python train.py --n_layer=9 --d_model=160 --n_head=2 --n_kv_head=1 --head_dim=32 --d_mlp=640 --vocab_size=2048 --activation="swiglu" --norm="rmsnorm" --norm_place="pre" --norm_eps=1e-05 --positions="rope" --rope_base=100000.0 --rope_fraction=1.0 --qk_norm=true --attn_scale=0.177 --bias="none" --tie_embeddings=false --parallel_block=false --init="uniform" --init_std_qkv=0.052 --init_std_o=0.0823 --init_std_up=0.052 --init_std_down=0.0 --optimizer="muon_variant" --lr=0.00341 --lr_mult_down=2.0 --beta1=0.95 --lr_head=0.00748 --grad_clip=0.5 --warmup_steps=0 --schedule="wsd" --decay_fraction=0.357 --decay_shape="sqrt" --final_lr_fraction=0.1 --batch_tokens=[16384, 32768, 65536, 131072] --seq_len=256 --doc_mask=true --train_tokens=180600000 --steps=3030 --dataset="wikipedia_en"
MLP neurons of a small language model. Each row is named by its layer, matrix (gate and up: input weights) and neuron, and shows model dimensions 0-127. Each number is 200 + 30 x the weight over its row's rms, rounded and kept within 0 to 999. A neuron's up and down rows have the sign that makes its largest values positive.
Before each neuron's rows, "fires after" lists the tokens most often just before its 100 highest values on Wikipedia text that the model never trained on; "fires on" lists the tokens most often at its 100 highest values on Wikipedia text that the model never trained on.

fires after: " n", "n", " al", " un", "-", " d"
fires on: "re", "oc", "ec", "eed", "om", "es"
L2.gate359,190,207,196,190,220,252,157,212,212,211,189,198,177,130,205,162,210,200,180,233,157,166,160,112,230,161,204,272,180,201,176,197,201,163,219,217,166,183,224,214,181,206,147,215,174,164,238,243,215,196,201,145,196,222,237,213,172,246,205,207,217,227,202,215,144,157,157,172,223,179,189,259,247,205,173,175,182,193,207,224,201,236,167,161,171,196,206,182,236,229,157,183,220,229,203,221,199,199,141,157,200,240,175,129,247,216,197,148,178,225,173,192,203,259,134,192,210,232,210,190,193,223,236,204,201,196,212,198
L2.up359,149,241,177,181,214,210,184,136,128,225,245,240,199,235,219,191,172,185,233,189,219,205,207,267,214,181,194,221,183,259,241,216,193,200,209,171,175,210,151,220,146,268,187,216,240,192,166,208,150,195,177,192,222,186,199,191,155,174,202,190,173,210,203,182,142,225,206,197,220,254,261,208,192,168,194,237,228,147,189,217,218,191,153,156,209,222,142,181,224,200,246,191,180,165,223,200,146,85,179,220,246,183,203,182,232,187,205,217,179,262,164,195,202,182,197,198,213,200,117,168,229,208,246,191,197,211,217,180

fires after: ".\n\n", " g", " such", " v", "age", " gen"
fires on: "==", ":", " as", "om", "otes"
L2.gate181,214,243,178,190,203,239,220,200,217,179,188,194,217,252,220,228,181,227,200,186,162,215,234,182,200,198,188,198,247,194,173,219,176,175,215,194,209,141,175,177,217,230,198,221,186,176,211,178,207,172,172,244,199,230,214,200,208,232,166,150,218,204,203,192,191,201,146,186,202,242,182,208,201,225,218,218,255,211,189,207,218,212,249,152,223,181,249,176,166,214,189,209,247,188,216,193,206,222,184,190,225,249,271,217,206,176,157,212,225,171,204,256,200,173,131,192,235,236,131,182,132,132,246,192,191,256,277,235
L2.up181,252,172,232,194,177,225,180,237,168,186,180,196,164,210,197,218,205,220,198,180,179,253,190,200,179,222,156,190,235,220,210,235,213,190,175,174,219,176,212,132,212,189,186,187,229,181,143,211,195,218,267,237,191,170,214,226,199,189,214,163,182,211,203,211,191,217,200,196,194,212,155,221,182,233,187,227,218,190,250,188,217,209,185,188,214,245,157,229,189,233,168,208,221,167,219,173,129,160,225,165,210,270,199,189,189,148,193,249,213,258,191,181,154,215,162,170,277,183,181,216,192,226,175,225,196,219,220,191

fires after: " re", "re", " ad", " C", "im", "e"
fires on: "ign", "fer", "andid", "ar", "min"
L2.gate46,187,239,186,194,173,159,249,208,162,161,197,252,204,243,229,197,179,174,240,192,237,267,226,221,194,178,205,189,193,187,213,178,165,212,202,176,245,133,207,206,241,215,155,204,190,208,225,194,154,193,165,197,190,159,205,221,216,185,208,213,144,189,244,222,166,217,174,177,177,208,248,243,161,223,197,188,235,214,227,176,186,138,155,195,198,239,218,208,258,143,269,206,187,195,203,200,187,185,214,255,164,172,153,175,254,175,196,211,228,143,173,222,183,215,197,247,218,236,201,178,213,195,187,172,193,193,247,205
L2.up46,204,228,181,234,134,196,242,257,189,183,208,214,186,209,186,213,180,207,171,216,183,219,142,230,199,189,183,230,198,215,175,212,165,206,215,214,204,217,165,139,204,217,155,159,184,200,236,227,194,182,134,222,196,152,185,214,183,265,182,171,172,145,201,159,121,204,204,162,184,211,204,205,171,191,233,193,207,149,223,147,254,211,237,251,142,200,220,166,203,184,232,201,220,224,204,148,198,232,204,225,148,168,232,214,217,152,194,193,163,235,177,196,123,169,175,190,230,238,194,228,205,233,201,275,211,223,246,209

fires after: " wh", "h", " The", "W", " w", " Wh"
fires on: "at", "re", "hen", "ro"
L2.gate440,154,186,187,161,209,208,245,205,197,222,235,167,89,211,194,193,197,193,242,148,251,185,173,167,206,150,216,243,221,195,151,223,175,196,214,192,141,183,237,201,242,143,227,208,224,228,163,218,200,207,230,205,188,182,227,210,198,266,230,193,211,218,182,184,246,202,154,223,185,206,173,215,184,242,222,159,213,189,193,159,245,189,192,220,196,185,198,244,181,169,225,135,202,185,175,233,227,186,192,223,208,172,166,178,219,198,213,214,172,166,162,159,210,191,224,221,183,283,164,195,171,242,214,223,229,226,180,195
L2.up440,197,119,198,204,181,178,266,166,242,189,210,217,169,182,203,232,156,177,219,166,212,178,180,193,195,213,254,193,218,190,154,215,178,223,169,215,151,181,207,230,191,170,217,242,195,312,179,210,186,176,199,217,221,193,240,215,196,241,235,180,211,213,225,219,200,257,180,234,245,210,223,205,178,229,157,167,182,195,230,225,222,182,213,203,198,229,207,237,168,172,218,188,198,191,197,250,205,172,249,181,206,203,162,230,180,201,258,236,258,196,206,195,217,204,254,208,163,205,133,192,148,211,240,211,248,135,207,236

fires after: " E", " I", " trans", "che", " O"
fires on: "l", "ll", "le", "d", "s", " l"
L2.gate315,222,271,237,233,219,158,231,222,198,251,249,151,257,227,170,144,164,178,200,180,212,196,197,177,261,107,224,205,214,186,176,153,205,176,221,183,213,207,222,237,210,155,210,178,209,212,195,254,222,218,170,159,188,245,238,170,166,166,204,226,177,213,218,244,192,205,233,193,215,207,216,208,170,202,176,204,212,205,203,155,241,194,161,221,158,211,220,198,197,225,182,237,211,195,221,167,181,196,198,206,174,202,239,175,216,194,215,185,185,216,285,224,167,227,189,202,230,189,225,207,199,248,235,231,225,267,190,189
L2.up315,231,202,240,231,200,226,238,225,181,182,204,229,188,185,209,228,181,204,222,194,204,198,228,210,256,162,194,205,163,184,199,201,246,117,225,214,214,182,202,209,212,267,143,226,232,171,155,246,226,185,256,140,203,229,245,252,196,204,218,196,195,212,256,259,243,186,213,210,160,162,172,171,198,184,208,169,225,259,161,184,250,195,184,227,201,230,182,204,191,212,219,233,179,205,151,189,228,177,231,210,173,213,156,262,256,169,222,234,204,193,196,201,190,127,246,233,185,230,197,231,215,161,208,174,208,195,226,193

fires after: " l", "r", "gr", "18", "l", "ab"
fires on: "ay", "im", "el", "0", "o", "i"
L2.gate139,217,211,208,222,166,230,208,269,233,165,221,198,229,215,225,235,229,173,232,181,203,235,227,255,138,201,151,182,173,158,219,182,139,175,251,216,199,292,197,183,183,178,208,167,162,217,227,188,175,192,189,198,151,220,222,193,227,196,187,216,205,200,167,171,195,138,190,205,215,163,219,192,150,232,244,220,190,228,188,197,248,219,168,196,115,192,169,240,188,186,175,235,187,168,201,205,220,253,231,179,204,247,190,198,169,197,218,150,215,202,123,260,242,222,174,212,224,236,190,204,159,251,203,176,213,210,243,208
L2.up139,131,242,238,211,171,236,173,221,164,140,179,179,141,198,189,235,184,156,176,193,212,215,201,225,149,194,240,220,227,188,239,174,175,200,168,174,185,239,204,215,176,137,227,216,163,177,204,198,204,193,218,208,223,240,195,249,211,168,186,211,178,214,218,160,203,151,185,197,202,201,239,214,200,209,147,228,156,205,223,244,162,163,216,201,164,211,215,168,157,190,176,207,183,158,198,170,154,302,213,244,213,244,200,226,241,186,225,224,192,205,222,208,216,222,226,190,198,217,197,225,195,187,245,226,174,127,220,195

fires after: " Sm", "p", "m", "ap", "or", " st"
fires on: "ing", "ith", "ore", "ot", "ough"
L2.gate564,182,163,175,165,167,220,158,117,183,199,197,185,195,248,186,187,237,222,207,216,184,204,229,210,180,164,212,199,207,202,182,194,167,140,200,218,190,164,185,211,234,203,197,225,208,202,265,224,152,265,161,199,165,259,228,241,198,172,198,249,177,219,165,201,208,243,158,236,163,215,176,227,267,202,188,231,244,139,185,207,159,168,196,178,162,158,188,160,201,226,210,238,189,214,178,235,228,202,199,259,178,183,198,205,214,168,191,223,140,236,223,203,248,212,187,173,139,136,205,156,245,181,156,229,193,195,226,163
L2.up564,152,246,182,166,228,206,209,203,222,214,226,224,140,223,217,171,197,190,243,219,169,216,158,163,219,204,198,215,214,240,288,202,268,225,215,219,208,192,175,238,217,185,223,244,194,170,258,212,228,261,193,220,260,211,181,188,219,195,252,217,185,142,149,158,183,229,227,174,218,238,186,225,230,137,150,208,235,189,152,211,175,196,197,187,195,217,215,218,253,198,202,173,189,183,255,183,233,195,200,168,165,209,216,243,260,188,199,186,246,177,214,214,203,221,128,218,227,237,190,173,265,225,162,213,205,196,206,204

fires after: " O", " P", " U", " o", " I"
fires on: "d", "l", "et", "nd"
L6.gate371,217,185,232,208,187,188,229,269,146,204,162,181,215,173,196,208,214,196,233,155,132,187,207,151,235,258,191,171,204,227,195,203,214,199,168,210,247,156,179,234,254,170,211,213,217,230,199,258,202,209,151,175,185,203,147,190,200,146,223,170,208,237,178,172,247,209,197,189,191,207,206,208,170,191,213,203,199,232,182,207,184,243,179,126,213,235,205,199,238,174,130,228,163,212,164,185,164,230,204,261,203,196,215,229,215,236,251,144,203,253,217,202,154,160,135,215,238,245,175,172,225,191,146,185,199,269,213,192
L6.up371,232,235,247,196,207,231,234,194,163,224,202,218,206,199,197,188,197,236,156,235,212,195,173,186,255,229,213,228,176,240,259,180,198,223,194,225,239,211,156,201,204,185,200,223,174,207,231,210,180,238,204,204,203,179,198,224,175,200,201,161,237,244,229,193,185,207,195,236,113,239,205,238,233,190,275,142,207,164,191,179,231,236,212,271,173,224,239,161,204,129,156,157,180,212,218,205,184,241,196,242,208,193,212,184,168,241,221,216,258,159,176,211,216,228,196,151,172,188,202,196,206,205,162,199,142,184,166,162

fires after: ".\n\n", "\n\n"
fires on: "==", ":"
L6.gate208,203,153,213,188,207,179,252,169,181,166,228,143,183,239,230,207,205,186,184,161,152,266,201,206,221,160,214,184,247,199,161,230,199,224,242,163,254,150,170,185,214,225,210,191,182,190,220,197,166,209,209,215,209,248,204,229,221,213,184,236,225,213,194,246,235,234,246,211,169,238,174,239,191,213,199,232,200,196,199,167,176,205,232,221,186,230,133,259,226,186,221,215,244,192,151,192,252,194,185,219,176,218,226,204,158,248,197,204,174,197,236,240,167,205,204,167,205,183,228,197,203,283,182,206,124,180,227,188
L6.up208,191,232,142,198,220,176,193,224,249,164,202,220,211,174,206,183,221,126,212,182,197,240,239,183,210,201,231,232,165,175,200,174,180,216,225,222,236,159,226,216,216,187,195,187,141,264,179,178,168,210,227,196,279,203,202,237,152,175,214,220,184,206,175,182,211,163,201,236,170,185,170,146,212,159,200,180,184,215,230,164,178,145,202,171,238,177,230,201,160,173,200,214,227,218,195,256,215,180,178,280,190,225,163,105,243,175,195,194,212,195,207,196,177,168,216,201,231,220,228,200,165,223,148,223,141,230,213,215

fires after: " |", "o", " Q", "a", "l", "os"
fires on: " +", "it", "ic", " −", "ual", "al"
L2.gate201,233,207,234,133,186,214,243,206,214,158,186,186,165,173,207,192,189,183,219,150,202,208,236,208,177,221,210,216,230,206,175,210,230,229,175,183,194,139,217,205,216,262,234,168,176,211,207,193,179,203,170,172,124,173,152,239,155,214,292,198,193,208,171,245,228,192,203,196,206,223,158,230,254,245,214,234,225,160,98,220,172,192,257,228,197,184,206,171,212,236,178,208,198,202,177,201,172,205,190,181,206,204,145,195,253,224,171,194,216,196,167,218,212,213,197,215,202,160,199,214,188,226,167,161,201,224,194,208
L2.up201,185,149,217,175,215,207,246,185,182,189,226,218,213,190,164,176,123,141,248,207,201,242,244,227,211,190,249,241,218,189,183,222,189,225,195,189,172,217,178,211,190,179,203,200,238,209,165,233,172,267,186,188,228,238,216,227,198,203,196,215,161,257,181,247,170,164,190,243,200,194,176,231,300,201,217,181,183,194,191,204,227,229,183,158,184,231,226,189,164,221,168,264,142,155,199,190,172,185,184,187,201,241,189,230,255,233,167,175,243,178,201,173,183,155,184,222,220,189,178,177,197,211,207,158,164,211,244,209

fires after: " T", " J", " And", " W", " A"
fires on: "im", " H", ".", "om", "re", "C"
L6.gate345,205,233,193,166,224,186,288,170,211,181,201,203,223,228,212,224,211,182,151,178,153,240,173,189,259,206,184,203,216,144,130,264,214,210,242,174,270,225,172,220,222,168,218,169,194,226,179,198,180,172,194,215,203,157,238,169,228,214,188,240,234,226,210,182,194,221,198,180,225,222,221,203,248,227,182,202,202,261,227,193,246,180,163,168,154,185,190,161,195,197,197,207,174,168,190,239,182,232,161,254,164,193,234,186,196,183,243,135,235,207,166,167,242,234,179,229,213,221,135,159,187,197,268,196,186,168,224,218
L6.up345,191,259,244,193,192,160,222,172,139,182,144,218,212,211,222,194,175,180,195,190,145,147,231,209,208,213,209,223,187,196,195,226,212,227,179,210,230,215,200,222,177,203,216,144,223,208,200,203,225,218,186,176,181,209,215,195,234,152,201,194,268,136,222,200,219,329,206,230,204,132,211,283,204,205,230,179,187,205,262,196,216,178,213,195,231,188,164,199,207,162,206,215,180,185,226,215,173,215,217,227,177,221,215,202,197,184,184,233,183,165,217,159,197,187,153,209,233,173,145,136,256,185,271,206,203,179,198,185

fires after: " V", ":", "p", "l", " rel", " pr"
fires on: "en", "ict", "resent", "iv", "00", "ad"
L2.gate37,189,234,226,182,140,215,278,240,168,230,200,197,265,245,206,203,186,195,209,188,193,164,205,205,159,209,217,150,189,177,159,242,281,209,209,197,229,180,260,229,189,159,215,239,202,173,187,217,219,158,203,136,254,176,183,239,180,129,222,229,178,188,192,198,164,211,233,172,180,209,226,134,192,234,209,210,180,241,185,207,192,239,212,190,241,134,182,222,223,219,198,226,171,227,169,168,213,188,159,248,186,230,179,202,217,237,199,230,189,215,211,212,208,186,193,198,209,219,204,263,210,174,170,146,189,207,204,221
L2.up37,196,175,229,195,229,224,224,197,169,220,223,183,204,163,247,171,208,135,219,192,207,149,231,211,174,230,164,176,219,224,222,231,204,248,205,188,191,194,268,205,153,199,204,155,180,191,186,179,190,178,158,182,176,162,188,237,260,214,171,205,179,178,106,218,199,173,222,140,147,226,223,185,195,199,177,175,202,140,205,143,191,223,181,199,238,165,187,236,183,127,208,279,195,265,188,196,183,221,207,217,190,195,183,196,187,242,202,221,203,186,185,229,201,237,276,202,194,161,203,198,167,225,155,150,163,157,248,199

fires after: ".\n\n"
fires on: "=="
L2.gate35,209,199,174,144,154,129,193,180,184,191,213,203,229,223,173,223,166,166,206,193,203,232,213,215,259,176,219,212,226,241,213,191,255,184,237,210,192,189,197,179,158,167,198,228,247,205,219,210,160,228,219,194,206,216,193,170,178,198,205,206,213,237,191,163,210,201,188,250,226,213,253,237,192,183,200,186,195,212,184,211,221,153,195,204,237,221,201,254,245,244,215,123,241,209,229,229,170,195,192,241,231,246,178,153,215,169,134,242,195,259,195,192,193,229,193,171,262,223,182,144,245,227,207,164,142,167,241,226
L2.up35,232,199,157,182,194,216,156,151,221,209,183,172,197,143,199,205,153,218,193,199,232,181,213,223,200,183,264,218,240,164,160,227,214,171,210,127,205,203,197,192,195,200,173,214,210,189,134,215,190,220,221,203,151,158,198,183,170,189,231,215,214,251,222,188,189,214,206,276,244,200,239,216,179,189,228,177,213,197,215,175,211,243,189,227,210,288,183,201,180,198,205,214,206,201,207,190,170,179,215,138,203,200,196,238,223,161,199,187,163,240,221,205,217,221,202,189,272,207,148,158,210,239,207,197,207,236,210,214

fires after: "20", " prom", " Se", " T"
fires on: "23", "26", "ot", "16", "ason", "21"
L2.gate396,181,222,211,238,226,149,236,203,243,210,167,172,212,185,190,174,161,173,237,241,168,179,233,189,159,222,212,224,246,172,173,200,212,246,176,210,179,208,219,207,187,209,214,219,124,234,228,153,185,151,191,220,228,180,243,240,155,205,214,188,201,180,152,155,198,157,226,254,190,216,232,241,182,216,227,201,194,219,170,218,150,190,209,199,225,208,174,221,201,211,199,148,212,182,217,171,185,266,194,202,204,145,218,236,252,212,202,200,204,236,212,162,236,168,187,191,180,203,195,141,199,192,210,184,178,179,254,158
L2.up396,185,198,229,124,220,226,198,254,123,206,186,212,219,237,162,226,204,163,223,180,197,202,177,184,233,244,162,212,210,160,274,254,203,214,170,212,190,210,227,204,147,170,213,213,199,166,157,225,173,202,196,205,221,183,216,201,192,193,160,192,213,213,143,207,238,134,212,228,187,227,220,187,149,163,249,219,167,214,176,189,174,191,216,239,174,168,259,207,206,215,200,198,170,221,213,233,218,147,169,221,253,187,201,263,229,223,234,132,246,211,215,194,229,158,221,234,185,161,213,192,202,207,181,223,154,188,171,189

fires after: " K", "|", " Sh", " S", " Y", "ak"
fires on: "ome", " Total", "ore", "ort", "ed", "ey"
L2.gate449,177,200,197,181,164,145,198,189,145,176,190,192,189,216,215,216,169,204,185,207,181,207,174,162,162,207,205,210,148,136,185,210,120,188,216,157,179,175,162,196,194,204,200,190,165,172,208,198,172,203,212,214,198,264,170,227,168,190,156,213,141,223,204,202,181,177,166,242,205,196,230,233,209,194,196,160,169,302,238,160,214,229,205,203,190,205,180,182,220,204,208,209,214,162,241,168,191,206,205,250,162,204,206,224,218,211,166,222,212,213,193,235,191,224,186,265,190,197,179,121,229,196,162,225,128,175,229,244
L2.up449,221,197,174,264,254,208,182,191,237,187,202,191,211,152,221,171,210,206,249,205,210,242,199,188,165,187,238,164,188,245,231,233,151,242,249,234,249,169,252,185,199,212,209,182,215,185,227,178,182,182,172,211,163,190,242,222,205,186,187,214,189,223,223,232,184,207,199,166,236,183,247,205,219,203,155,175,157,216,274,202,194,233,151,194,199,225,168,199,190,210,217,135,203,176,221,158,203,193,175,228,190,198,242,200,206,231,222,250,240,208,186,233,181,220,141,173,197,252,199,172,201,197,160,191,155,159,167,176

fires after: "\n", " prom", "un", "iber", " ph", "en"
fires on: "|", "ot", "icip", "al", " six", "ior"
L2.gate474,204,191,188,158,199,246,217,203,244,194,203,194,262,228,242,264,219,158,212,179,184,242,216,216,191,156,244,206,206,192,198,252,163,187,163,244,239,200,212,195,140,239,179,210,176,206,210,210,140,219,210,207,215,248,177,119,207,207,207,194,225,165,204,167,206,225,216,210,165,213,243,207,196,161,193,149,247,138,188,200,227,100,213,180,203,225,158,181,208,231,187,180,202,219,148,229,205,154,226,167,175,221,207,190,249,245,150,243,199,202,142,229,194,204,151,185,184,300,185,214,198,178,201,186,195,196,221,179
L2.up474,203,181,221,180,193,195,211,206,248,208,170,183,235,245,212,149,208,214,201,176,193,190,189,240,181,233,224,246,215,143,189,193,301,236,169,207,222,193,165,222,159,191,223,208,163,216,219,215,161,183,225,206,239,224,190,160,168,183,182,176,129,158,250,152,181,206,208,190,176,182,191,148,172,191,276,171,197,173,190,203,161,199,158,214,210,205,182,253,213,178,164,188,222,197,187,223,198,208,227,167,202,249,199,223,235,191,210,131,192,185,177,232,177,184,210,154,160,200,128,202,194,183,173,241,227,196,207,190

fires after: " L", " R", " S", " l", " Cl"
fires on: "ad", "qu", "u", "en", "im", " qu"
L2.gate119,203,252,191,200,198,224,225,214,160,198,236,227,186,192,202,227,202,158,243,155,177,261,191,155,174,224,207,227,184,197,215,199,176,188,220,229,227,217,200,142,232,187,263,238,239,180,261,194,147,200,233,204,206,190,172,253,207,145,253,168,181,245,183,183,258,181,199,193,180,227,195,189,195,215,192,219,191,255,204,213,196,189,167,205,189,260,172,217,236,181,206,179,228,277,214,212,199,226,150,181,182,177,233,117,255,200,186,212,228,199,213,180,199,219,188,182,170,220,201,246,105,219,200,199,240,205,221,153
L2.up119,201,192,222,211,179,217,229,181,231,170,214,188,203,156,191,202,183,185,215,224,191,151,215,265,205,158,200,210,240,171,152,219,172,303,201,220,166,189,223,166,152,173,151,274,173,201,180,174,184,185,196,181,214,222,201,263,186,148,218,168,188,195,194,190,181,212,208,118,175,236,140,106,182,212,204,219,137,216,199,203,193,193,191,238,182,197,217,163,203,203,250,184,201,203,224,195,234,207,222,178,151,241,213,187,209,196,179,203,196,176,148,184,189,131,196,164,174,169,198,206,157,198,130,165,232,203,201,174

fires after: ".", ")."
fires on: " It", " She", " This"
L2.gate206,194,192,199,212,272,218,189,185,223,212,185,136,199,207,183,112,206,186,172,278,197,193,197,212,227,180,201,152,270,164,246,151,185,199,202,191,201,191,185,195,190,207,229,258,222,212,135,169,213,198,176,195,186,224,158,180,198,172,217,195,203,132,149,215,145,171,245,193,205,156,219,181,213,218,187,215,174,235,210,168,278,194,204,213,225,212,211,218,215,180,211,190,233,220,143,157,154,189,177,221,216,165,178,213,196,250,218,209,239,219,152,160,203,276,201,211,222,265,140,227,141,195,196,195,168,236,186,193
L2.up206,207,171,220,176,226,224,195,238,222,196,222,193,190,246,169,153,160,195,214,243,251,213,179,184,185,168,202,184,172,134,258,222,210,177,130,161,135,176,232,165,196,206,228,181,172,160,200,180,191,131,212,203,261,213,196,199,207,200,231,202,196,185,237,188,182,234,231,240,169,187,244,186,196,240,224,200,207,234,249,169,212,195,224,209,244,203,225,174,169,130,215,183,199,246,134,201,197,238,162,243,210,221,216,149,228,175,187,239,234,197,177,240,207,163,180,215,232,161,180,109,204,160,247,185,216,181,189,204

fires after: " ", " on", " July"
fires on: " ", "1", "14", "17", "3", "2"
L2.gate458,234,240,163,167,252,187,233,174,233,212,196,191,136,234,201,194,234,166,179,236,184,180,212,213,177,186,268,231,180,220,184,176,222,195,219,193,227,171,274,236,177,218,220,198,206,211,196,182,215,186,197,164,201,239,187,208,239,181,213,251,238,207,169,203,188,202,147,255,220,245,256,205,253,251,173,171,161,219,207,233,220,157,191,226,240,185,285,198,232,182,199,196,167,239,205,168,240,221,221,181,184,179,192,185,224,187,148,181,254,230,230,177,208,212,213,201,203,152,200,193,173,200,207,213,160,211,209,227
L2.up458,164,174,160,215,204,178,239,174,216,229,203,155,194,144,226,155,229,210,223,190,180,134,239,198,177,234,215,178,183,212,198,135,189,254,156,211,184,241,190,207,186,198,200,148,176,204,165,241,199,216,196,174,232,236,223,219,182,162,238,185,226,175,136,220,192,153,173,255,205,210,180,230,198,212,221,229,202,184,220,109,158,238,162,136,232,186,189,239,182,207,169,204,210,291,202,227,209,211,172,182,232,153,201,224,185,222,242,236,172,205,204,199,188,233,234,193,219,151,212,194,174,196,162,164,157,161,216,201

fires after: " le", "it", "th", "ampionship", "A", " Championship"
fires on: "s", "let", "t", " Cup", "ar"
L2.gate175,153,210,175,200,265,231,182,203,206,193,208,200,235,231,209,144,210,179,114,233,154,150,209,202,210,189,198,194,208,196,212,178,191,169,177,162,152,176,154,217,216,235,182,157,141,244,184,232,222,200,192,174,211,249,176,196,233,281,177,227,207,234,226,228,169,206,195,253,174,194,186,207,204,193,228,212,214,225,237,212,194,203,236,167,193,162,213,125,231,181,181,194,228,188,203,196,268,193,247,219,192,185,171,216,237,188,163,241,243,188,191,206,186,208,217,223,191,199,138,221,191,210,196,166,138,221,212,199
L2.up175,176,182,202,216,222,220,208,237,182,210,187,154,184,200,190,215,190,213,183,275,260,186,201,188,190,219,220,212,154,230,183,193,265,183,212,234,169,195,197,171,235,204,182,169,184,185,224,229,188,196,92,244,182,202,190,214,210,232,242,219,202,223,203,264,251,239,264,217,204,157,168,218,178,237,150,141,190,211,196,191,146,181,234,213,260,208,183,193,193,206,170,213,239,180,239,199,186,237,194,243,243,203,197,216,212,193,192,226,200,181,179,218,240,255,224,222,203,184,198,239,143,214,149,244,179,213,189,210

fires after: " |", " int", " add", ":"
fires on: " ", "ition", "ro", " year"
L2.gate56,235,142,228,205,227,153,186,189,163,153,222,218,243,235,229,199,200,206,196,201,217,156,218,201,207,195,201,200,211,159,180,216,219,197,230,197,211,228,220,216,227,179,232,218,150,207,194,188,224,229,204,199,176,165,172,163,200,237,184,248,279,181,180,189,209,176,188,259,198,196,206,205,193,208,154,197,180,147,199,207,218,217,192,293,180,185,255,215,222,120,223,148,229,194,237,224,229,172,172,202,225,180,189,164,202,236,222,216,205,213,219,175,188,201,211,211,171,225,239,203,169,201,207,198,182,233,117,202
L2.up56,217,170,214,209,208,204,121,193,215,197,214,230,248,186,166,207,225,178,169,224,198,240,190,143,167,147,208,217,191,208,183,180,211,176,245,169,139,211,170,213,204,217,179,202,188,182,198,210,190,211,184,219,199,158,188,244,162,212,181,195,221,191,184,200,207,219,186,157,187,221,210,197,204,208,221,197,186,179,218,213,174,205,206,224,267,214,250,171,192,168,153,195,117,194,243,217,154,152,144,200,141,200,171,196,198,215,181,194,214,150,175,156,229,182,208,214,209,246,227,155,161,209,190,199,111,195,192,153